config = dict(
    d_mlp=1280,
    vocab_size=8192,
    norm_eps=1e-05,
    init_std_down=0.0,
    optimizer='muon_variant',
    lr_mult_qkv=0.7,
    schedule='wsd',
    decay_shape='linear',
)
MLP neurons of a small language model. Each row is named by its layer, matrix (gate and up: input weights) and neuron, and shows model dimensions 213-404. Each number is 128 + 32 x the weight over its row's rms, rounded and kept within 0 to 255. Numbers have three digits each. A neuron's up and down rows have the sign that makes its largest values positive.
A block is one neuron, or neurons of one layer that tend to fire together. After each block is what it responds to, as a language model described it from the Wikipedia text at the highest values.

L3.gate222:119100162109180097163122123120198125112153150095115154129045125085123110127128170133135156114139129076155104122140129155083157104125144131132185136168097157124171128115144158155120143134155150099169114161144133103173102167081071118142111178140099141139163124131104075114157122109101190095125083173134142126097116197122115107135080090112126125177135119159113184086112132154149127122108194078138103177104154114156131156148152118158154087166103116117133138136115167104150074143139095092194097180204149148144166137051140110185119116115155091173116111112151106105155119105159140163
L3.up222:189087139179161099194093104092159139059112126149128114156090112118171140118122078162111147143132099161137139113141114044148118153127163153183120136121179099153171170128163142184123104110148137119168185191150116129170141125066126148117134126167154116100105127123053138106163193092127141111143147120166133153072119118125057136088059077157136160122095140081163141091135152124103181173128122134177170085112141121084086107140086134137193100111099083081069182095099165139122199189087101166142118132146117138171114129187125104187162121104129082172055159139164166135146121173130067113
L3.gate396:120159167144084118148103096123094155100133139129185129132114111129127095135153097181153128120067099184135087168142094098137152113108037118040112133148133072131131178126144071099081150054120079170123095108148101116137115088186062148071168136132137099085100094150178076117121119160108112126081151104141142140146140074097171149139113122119154093157166152099075152129175173084132129111095122141127142150098180124127207099171193078101092142134102092060117173066174098187096106124113100124108073133101114128127072157169115123111153073129155120135153160126104177136135097081083086181
L3.up396:146166126157133133133119127188140145139129134080111055142091132109152091130035152097098138134119109114107123112186151103096125101147156116118138129124066160188127178135103050095095109126125128143130099118163159111103108129134119122108139109200173111099143124140130145132119111103179113202160203165198077105037166169127094166151157122111099148117151159132126167187127124084140154137036140124123063134132126130081138161073094100191085171087127108086193102170168128133114126109088089123114150093138154093138095139117072156079143144116130127142170123115092108124126205091144198133
L3.gate622:134152160091174088119115088112155139211136124088132088101143151156167069114173099207082139115135101112114164109147103110085134101137128141162053160176120088112169121114102164153096146073117148105165172030148141127131124138163161112131104118086041143136160091165075103131115101134161097151112123121169123152169100095107113151144099181135151101101165112132151082118215151127105091150144108101141163145095078123064131123075137139114117108179160125168168139088091158130132081120144147124161139139153099103084116178159127124114123154196119127106101153084154160052188132121145126138
L3.up622:077138127134159153121051108155151143121163127121090145132186183093140110109160142147123174114103210117093103163172061159146146131066148124096123147127095121108125133145120125157142133114138122143065120108156153085106153147095155189107120120121148140144107128087157185094126098136117103087141103151113145175174151058146109189150148110106092088119154155183148169119209140131157115160109201136142191189086156159158103056178145097127124073058147140120126204123124122161179131150106127144070166104159137055158101127163122108120107098105078164129157057140143104190143125160109143132
L3.gate705:163075073077172101105194141126166128210105094103162119121103124190152106158152143071098178084148147164131171092174137137144166117107117154107125153118144127142174099117126094177172148166170186128124114095139126130101189133116130114147042130139124145119181144109192119087125160149125112085125125129124123133215105147124060140099048131084150004124145144085159133088141104112127131114097118129138109170167081076121154121113115101181074099196122084157121129159085085084097128139151199105167074152124063152164125164107090126158127094163162106136215144148154111157075117073079140133
L3.up705:123137171156166142145141112100107121121138132114155118175128155107144141124196142147169138098138131084165124188170137134170150141088184142088148139156111173147084166123133140133165131141126151102067082180150159166127107106139123168113079076145115119104073123153133120170083096171090169207105147109124111082139178107107191133140150113156112137091154155028113111082081148138131107142120131127143171139148173137157126100173095135148072154101192165058072100126147075120134155140094118163134154144080157084131116160139100145131101145127113147173120128158151113119180147143113104129
L3.gate874:209128106093124114128161103154107133134070108080104139149149153133095077157117163166125128148090113154107126149140147111070192143177122139110122163154121110153135109104177229106089128158129189106155064106162128107112118105143086110131077127139160143131206139123154126150134109110142098127134111164133139120139135097132113180133089098155176142124059112158086125106152151122183128119087106128096102173130178115113119169155146151093141102108154180081150140095160093122113133125144097069149124159074116159194155131062172082061143121162123099171139123114072179189139146142156130148
L3.up874:190122131096077105138146119138116124140141145141129139160120152089089098128105164111174120102161137164076094066115105057136174157133078129081186097152127100149207155121071104118145148101078103132165148117169135087150135080136138157158134116104141107125155077172141094135177207165106197073111184124132160159102120112115112083090082174116170156149151152068116160142089066090136117134051103173127102120098119156161158097057166146085163109129115116151132181162137145139156133127125164104166188133119113151106113133106153129103097157120153121112171153126110150185098187166144147169
L3.gate1056:127103138106171128129142112136150152116176141103125139107133134127147069156134144134100099112161177080174188107183145094159190140141172130114152117135138143033165088171098181105169104153083132140106118089135078187148113096137131113179091091154091124120164145082097161188188154124139108107181113212179147103072132172123113161162154082090111124140105125087040155071119133108159197081139095171119090127158122114163116108101135123167106142099180101108110139080156162114140127129149119090137136111111147141107139090101165150094162192104160158114166117211145140119149123130144157118
L3.up1056:143157101099147136146066142161176165180124164119165128163114133157148132196148103094093140138121134115099156101190102118151132143147174103128149107103111082059123121096124085156116156127114158124121036118122175109110137128084089127189104118043119083129166109106097183103132142112129137136103105179090093055123069156107120159150197132118081119119121132123173107106159128098176175152110114136129150171126096119125151119148116131126104085166116106150092111098156164143119164169076163119137144054077174114154172104129103178192128142117132168083109141112152122158158184157131171079
L3.gate1109:117094130133137086130106116127115166077145177135135091094102186143153117172146091084074101144156126152092110132122122136163135104126143204105191118131073156130155126120123153153167111177126136181116106078135093127082104081190029141158063068088116161158064116046158170106154123106160144099150092106133186149114089188091136220130110143140167116147180167146080082100116061107120153101058150162167120139202089066081162108141142141139097119089146145137121119157140078122125142125122122073103094118083127107109192159084155149104114157173161116099151127115099094168149112117113151119
L3.up1109:114162175122162148123157141091157089198158136079138175096115134135103147124122120103130121095040112147182109086177066130110154137134102083091095155167120113151115136104155178170114152116146201207119200132128128181170136142086134140146177157126144123103150116121138142105119110107150097154084112090158078085139137081135113135144159150098117111113074078122110089112129163100133169154126141193095095115104174161147142102137153111115169143158108126095140093154123108165094176120115141107132123168136092107153084147097140163156168097144200240134167193160088122173195101171088130147
L3.gate1221:109127141117111108224074156143100179163178092116182154132161160207118152112094160106056126124140091175112092148155100196150118111109167150119104119140073112147141140066158191144155121115054110128173089120112107148099104139104133168199147161094085130186210123129145144049127091084122130153138172158140144197134095097097146180115169105162159086071196180146124123160169125140165102094125137106089131134139092156117169121139123141101085116124141110162143124127130149125097186158137088147121115109153139141070066175167200082135101187148139103071166146168133123108156130126104114191
L3.up1221:179179107130176173189129155100082173082150152109147090089121175138191122143130165150153113139098121153152138041148143143080141167094142107126135190079062121166143148145129102151152127192124148117115132119158159127143149079112099174179108112173125106111137135068177152124118104160146130115118141138148141123161096158112119164144133086190138125159111076088098121152119171115145082080091099129172124105167130134078145198216181144129121096152151131171154062155065099166109063182111103137155152113104121134196144086106128090148099109118136179143133152074117116125105125163144094151
Description: Separators after numerals

L4.gate16:093137121158095104158111130042117133134073108142122155119115119063147085087096100098136131158100099091184121124165175071059172093080092085058158178133079140170179108106179139064105113070176143160092109122144148118101147155100155094132140088123112103121168179136103138090137100137125112106136132130193179134097068169101103146126117154144101114154160075180145142147158125130164129126125085149193161070163082105167104125138099117143160141083067114121129118148104141159163136111148184119134148118193130111159133169126114109096128168136145141115166096116127151114152107089119113143
L4.up16:131138073124091072124139053091164089125118140089147153184136147096102066126189123150134091148156137143100143170068106096082121112087120192124128207149096061162143142143123155081133108106143113091076162052128136192154131136109132125113105099082131134112150138111086074115134137075131144115148166146094133123093109108130125144089154152133139165084079063116141124108112078090065132156193030131168131076168104112168116103106129125061137141095155150110090158076123119124172104136154100133108116088088142086069145201070153132119133095125147100139109103086083115073177129104143149112
L4.gate92:159111175125111156125154201075139095110104187139110121167116095109102071095100135139061107067061147100143128131181136158150127112058158099130105120106181119139144084161106125116093134137120113127066118134143115172142145063096106102150136152183153158065129109084119158054094121112105153119120135097160159119140094087134115110179078137061126150149122154103163141117063127083117152125173114131083162105171126127151164100108136147155136102134090112130146159115144131160084133118109118068180145139139089126117014159130195136128144144145178072134115157146149166034134121162176130158
L4.up92:094130192189095097045094134148109239096141208145102100126162119115123134167123148123122088124099099166159151169139127165136098117171151112168097124138099183143049080165141133095193069132072109127145111135184156132159157126140097165139157163126143098064106153160127130119086125144148136110130118092113139080097061120130129091110156121102144096150124153139051089086095120078146119128154126155088133138114098138142129075181129123127145157096098125137140135176132135171096127105167172131129109145145115094088164141088125108165149131138093054094068091098151120140154169134138127122
L4.gate242:042132090149162089112119167092116172116050104067091104101190143150123117141160116141165089152054123107104130127116143104134186091084138101113115122164191120112129055054119168171090112154088107125091167113131135173096111120109136075140182140122120135120169101181164137125134130161182135068202131136148150137141158139100118175091125187074161122092148112114129089158117074140194147127095099152176132112079124123100174127151145058113139127161108093160070094143184151069034107139129069141114121114148074122140110117094078132144087115108132047129200108129154149068167073068144202088
L4.up242:058139158123180146116077105094062116123067141073147114146167125138117129137058131094205166087111091069155099146113140158112123138124141098167183157124083150065069128135142091145173142151123118143156159145147111094187153098073165148079145151154086125116128044171125127188054189149167173070088169142114146113097138138109120153135177122137168133156174140144101121116136157128106159108069107154139142070104137170122100090151102114215108164129098087180173190149119153172107042110098120142129108088172127078120118116091118130122092079111166121118109114126088143078129086115157107078
L4.gate574:188145158127043148094134107127163116117052144120151162113178105080072087158170181128158115215079075152190100154139134162117126183178114134041134136108170089135191163154200180075135142150102167041161163154166099108174130131081111128161157103093086168087148155156122096146142140126110116125101110176136051151168081112081072161144134138089060059130086142124136128119108137065157105062153198149144174145124173105104129107170071123107108112095152082105057166153147146130088088114144133136138139136126171135128160152143222156183171170066160114166158186121180156097088060110147132151
L4.up574:116122173115105127101089122106105124107106207141097100123143119134140119117180088095160117135128195123094159165147102158089077110105177203154120126156130112152132115099151116122160107060121084159148166134195078115150116112110117138123146123109139169177149196087140100106138085152117120107102108096105136141158096107122129195139105162193151094145123135120108167082130105150121086153121143128136098131118162127121161100131159133085117116140194197205044169206131073114086104108154137143149083102148131102128169134133137165132098173112078103164162137210140163141096036133148080206
L4.gate577:132136160114204068203102121096139076156043102106102091074183089101141098163090133143131114143097068095142168098131097126144126098152121128098134158153122147174157153156138161145115176190133120101152125129142131104211069154199142200159135108134158153174066164129122094237133114102150062110124098103104142171135081116134099126120121129155207150154160122094102069153137130086078117132147160151121181131132159079142062143128108076079134116148096114176095171172185072130152072102119150184148119159124141156088077124155179098151167097096112090152128132128135169072177074130067136140
L4.up577:174138134095175086132174142079125102151086108136098092070153118096140093079105133123115159098137119163129143185171140117148092113185092129088117080105122165129141113099122132118117095144105114120113176233184104097068129133096132148107083111150131120156102109107106126129142043125105094078118084138157108078127167094139076113127197128160111148092104075162108096085133100107127126153151173163112124114143144111155153143097126105155197145105133133145103165122151127141119114179119201140144153148148017165116177126194157176147118082088125094084143172156120150089144085103135085124
L4.gate757:174131173223185141087148112177178118168124146117192127159157134149094109135106162124153044083172042185129145190129146127153097150080121127115237109169122059147136164134169103127197120118088156125120182146084165078152129199103145148125119132126117109082128106160119140089167120085124109109126111122175061102127146125138184135127162080090124166144138143144173160169115131101132060124092122132096152048101120158145078144150149120123126162091101059122155178141112169139104110128131155170108067088188172166161139106184128112124121091105089127076158115095126174147165078167139127120
L4.up757:171145140119125138152147145162189132138086157181132126162171118103112081111161141153184114102145129138119159103089161191098148147114156133124097136091125109122125110088114089206134100129163043127100097118162101109136132147144101127193132086152138097098096160134131118123160168111125165185111184127104123132209106166108169152159175150191120113099139173167127121150212194168159106174133107125098158077186171110166177133121117093130102087077097135102096114093193143123171178165106095109085124066143102130187114168085120106160106126173153078138145147124093129116134105123185144061
L4.gate1062:118088101187125186119195131142081119168101166137134126103154173111126140081129131104205137182164107174156135141114111130126033180113087153120143206157204102159111121170078158117173122145166104119209073111104133139156092131088146129067143209088148104148093169115188096114124119129097095098087098103105155131136110105136127155096092102163127056095082108118122102154173069058132112070153151114139161154121093133092110133161137129161047105153141066199117146175183055099100121151146150143120114146119150177176173138169095178134110149086126105147160128118123118105128088127092085078
L4.up1062:150127146148148106143103065185139081151154193119206103153149104098102096149099084122064162152122075136150110078116093118138116169130115085054150090154087131092145094159125099160146107097056077094186171106068141164072109119161147127125075133100168166113168139108090157130170101104156116172121103152147123137135080099160148111120146118063155089182120121135131110097091139076092087168158107169140144173121076126069166145132114081131144120106112116149124099132128111140151116176123115141118135105146152142138108091097076077129105112078109099132154170121049152108076104101109166086
L4.gate1175:108069114095155137127154098131093158154201171057129125154148102137180153101134184085156142096117110168141173119145188088108143098199137124155168119113145096129128172101111112157119159145116148046125170192141117136095136131169101141088128153147107089159195134109124132074199140090183170083121095120105152172136136069088130099133195134099121133116087101141182112087178092157118110069112127118115136150169151098142116090105136053144144136113094130140161117138102151145131118109076078102091111105158121063154107089142091102091152121202082094176119201126150133088164144116165140131
L4.up1175:092102120090134112154129104159138102091148145209148131111190158126186133144117105099124068121106181134139030151122153117126125143116146111108171068147134115181157097093126179165141203065077098161111140103122083066118137132099106119078087134118087076112124168100114131086162133173115103119190113137075106128082122128162149116037173191153139098141091144158159145156069099102165167156160126068085075121199077188017075163125190105075109163102147155132083146153072159076113104103068165111107101089102153103146090120053123127105169119112144151138143133137124092177133178026154121190
Description: Out-of and mid-word s

L3.gate200:167096137134072104150126209132161130181127147139158153049113091144119104114141184128147171142083127146093174140132093100141117140116121072070158141167132121105136054109125123118149110127145097124121130079148106072143083100088108088120161169126147178186126116152115147116184128163098137120062094151158113130148152094102096116127132137155081097138126147114118174122070126076136136179138169134177080170173050173110138142143092098099199112164130154108108120161122137107136162104092197113130118162218175149137086151221075116107116127147085095131155181103189161113121100119109087136
L3.up200:188130128156079147109130071113202124126098153067090131134086158141106101099091182118125211110090086100072184119153113107134146130134103108066138162100130099106114116147097101130149181126091077152091170073136191101073131082148082143154101074157140154152110133116123126117141131139107169091101071109163138113147092166145157112132158154122092052155065199121105120109065122139148082186132092106147089140142090137161153106128120092123162075151101126174153132168147103091087104122128112183155152172123186131152129123158081112125146192119124103126082172142115108157075083105142103154
L3.gate289:102135084192193138120166104080144111147066200126140103108163095123155140145185212153131128116133128170146111157100127142082165136143077125124141134140104136148076129126105122099069166074121136116126120151055116098145112129092147113192051103158126041150106175132107159118126090097117255137145096184062144171120139127089115140148109147098157090138074219123132083154197167092163147179151139141155138166207134088131082086140129124139129143135152096100151080110122106123156146107127118179115130185104084068153176109154075121135068174076142084111087183071102192136107173099115160167
L3.up289:105190084125042095144119146116111120115138153080192155149115127134123160172081100154157170152127095100197120059078102154142083122150084167105149135146115143160098102091156078122089086105113136130125123132137136125177130134169121132142116094134114221152118134141124127124141129165146127145159144161158128137069187143126158118143105052197142110210117200089163106139121166155195106201187132142107134141196122169156087134136133135079142137204159151078120140073176126101149167162152158094129140139158157125092145115076089104132173079106085099107173125114052160099125114133193091106
L3.gate310:149075148068124163149118132141150093122056144105114061107144177089129140182120136106079144092147115153126141201157101145162085151108127093119120123109113117075117128114079145152150151160096076121086156116154100144123061073130099121189140172141154134093151103112078107113140122189132097193097151133134123178139119145176153077072123168141154165126170197096135151083188103098155092106068189174146140155172099176098107058177127137184179071177048145113148145114149140120101120162172156112183122165166121151105101200127130090122114123107132148169115200112137111121139084139159128047
L3.up310:123096153134164095167181049092143153073135177127102130123107157153176160194056150073104117119142138156096156146147121154092079172105154073135138144107036087120131114105110125113106172136114116127073126145174142078098106139135167138146152137149165100102165123089087108123124066171144143156135091136139148105126095081120139149138112120199159130113120158138115146172105117096139141071177092118130126130156092132090134116137158100150104073158109117124135093191153142103132148111137154136168065117160136134132083192067124141114117067094089083091049104197151145131182109112098116195
L3.gate333:122090144123114133137159079126139215163133101115173144163129122152145146108153135142095128078136126143110144116151136115161174179122148147095118098142145104139089119093108129139149155178139107114121112112130089164116114052123109148112171169196130126123173092105131146125149070127167133058143034170080153066171145135096116119117078084091114184115136184178113174080153154088106111095124131128121173123105090167048110158172167134139099115141164109122054107147128173115089095166108142175196063130125142083156180175114116140127073069121141125112055154097094139143129105129076140078
L3.up333:151170109135098080138122100121166164216093142136174133160147120167114080133138145085165128135055129150128114105131188124127163185114131156117117146118165081113173136141156149146129076141157123086154136119097068081084085095100104180123173148066127120131110161182185169106208110107090128133133088149120150132107151078142146107092116114103101093158106155127159152120131181158141143142228153186098070099117086211131093109088076163149124133099092113149146161141102128149139171106188115167133108114166109100138132182066097138154129144139155095150177103096083103117103145163138087114
L3.gate653:154128111198136100142189149100143117161128184105148064189109123113129137174174191158125140160134150130144145112111069176082080134146119109106126105143147101096135074138150106134123153145106112045128124140176132092115104201105161132095167153166123207159107182154177088175115125143114150125185117128172138097104169157121143109125122211177115212133098106136124114130128146144160086166108123181147062091083177096152137133122077163144139150132117136116097120093219144135186193146142111138123122146134149121178087135187103128134150086119152081164145168123110158074128091115148149089
L3.up653:118108121097102104136139099138137184159076140183120109151116112142123120174123192091151092072132165090183062180155165120165084158142144142108131123167135157154098113154122096184094118166097114112167141190141110102123161097209143096131175061140191143109124213130098114116141104113217149109141125195107162130138129102174158114123104141091154165143141059140170145126096110091164110172116117171181143103184070152134155096129165125183131142103168126149112128184144143071169130109135109138096092116117126113159139072141140054138159095082081107117094107179071139146090061112136134126
L3.gate655:117170180118096122206163114153122176079059083153144202207129161107156096118075141122120112165104106128117139134150101141127064125163139139096137133145120078111140189148178096108165071151052112114131048182099116106088142124082104126129094085128105089185172152137147109107145147082098118159163150138107146103131133176081158133083129140098105089119142043125093107176056168127177165034112107067095080140244150152087110144123096104102145084136120194108149144149154113108124137138147138118130138168100111125080191175133116067137079119169109106160121108148196106126112130147062108144
L3.up655:110166119135116177110134132136130172123118155175093216131125091137170155131119133118144116095052076089119146095123156154143123112092124120120154173172146118111121110115074157150165142102079131138133112098117139145135141163204156098101128154142130162116169153119111175088114130154076117103056122115132148055180177122140080185101165135149148142097110128110182146095109147156145140163125125163120124208111101143100141117122132104088128110121158131047125097101145110115150138165101107173107106129121087111088137100163140158093120109125128171169114191117072154147094122094084146130
L3.gate1125:139158138130148135113151139129156129112117113192163165146161126103093144109196186109135135146181078211153109121104122151137123094097173154097107131086132171070132165101058104117149099164142127092143136145160150115138101142179094147157128145127145089122142134096081108116144120138099123142106108136114150117142148175075107166099102155102096093094070122093178157094131135087117160186166117098160144140075079138166067143113135142114167182170064139138040103137150089136131106155131164132124091133144132122172117114138117157175091137170104113073129107102134096098170080138181085143
L3.up1125:139106151143162110114083112134173133124137161138116030124145033158120153097155105131162108096166058105120116104127135086159140178149115148058106146143132164139062118154109133144168130106092136201108168182183114091099131146108119096178069139166139125124154109145113143131192085132110169163127163144109117121086130126108154151165142074146131110116073162121109079079109196106132069120142117192133139164088117126148078173161131150163128143130074160136065117106095149108118135078087172141134157118102110117163117124123156102173164150114166120114146105170206192174159088117129121101
L3.gate1197:144160121136095136114174186076163111106109165123127112115152152144118088128150134133129109149189135175128131145093129107097130138126064124109096160087096141160181125074087104189157136163141121139171170160122129151139102168157161134196190103095129185113099101097094224127113176154188060126121087166136096160156097103113115092120116142166117149069116123099159126174117173189118153194123131117162195144154109112135104089191112131104148164128098084168084109121181125159116098161121141218151119172104159166095132144113146163163116087111146117136153116124150136164154134118149085139
L3.up1197:190154131146075088108202177190160114139094112136144110125147098110134105127124142131143142113184131164124165125112073071106089119124084111151105170167182098128199172137105111128117084107087137110171099128124083143179099141148198159186146117051106109144066170174100149082131194155075149118178152057152163112144056122165138133123123149134155127130095094156182128119107149178097154173136130136145099167059134157145061107119126105134147099100118122148119104149130093173163143132172131114075108159089122189061135157122092117186088124149134101075085123106130158192185107126186118150
Description: Mid-word split "s" piece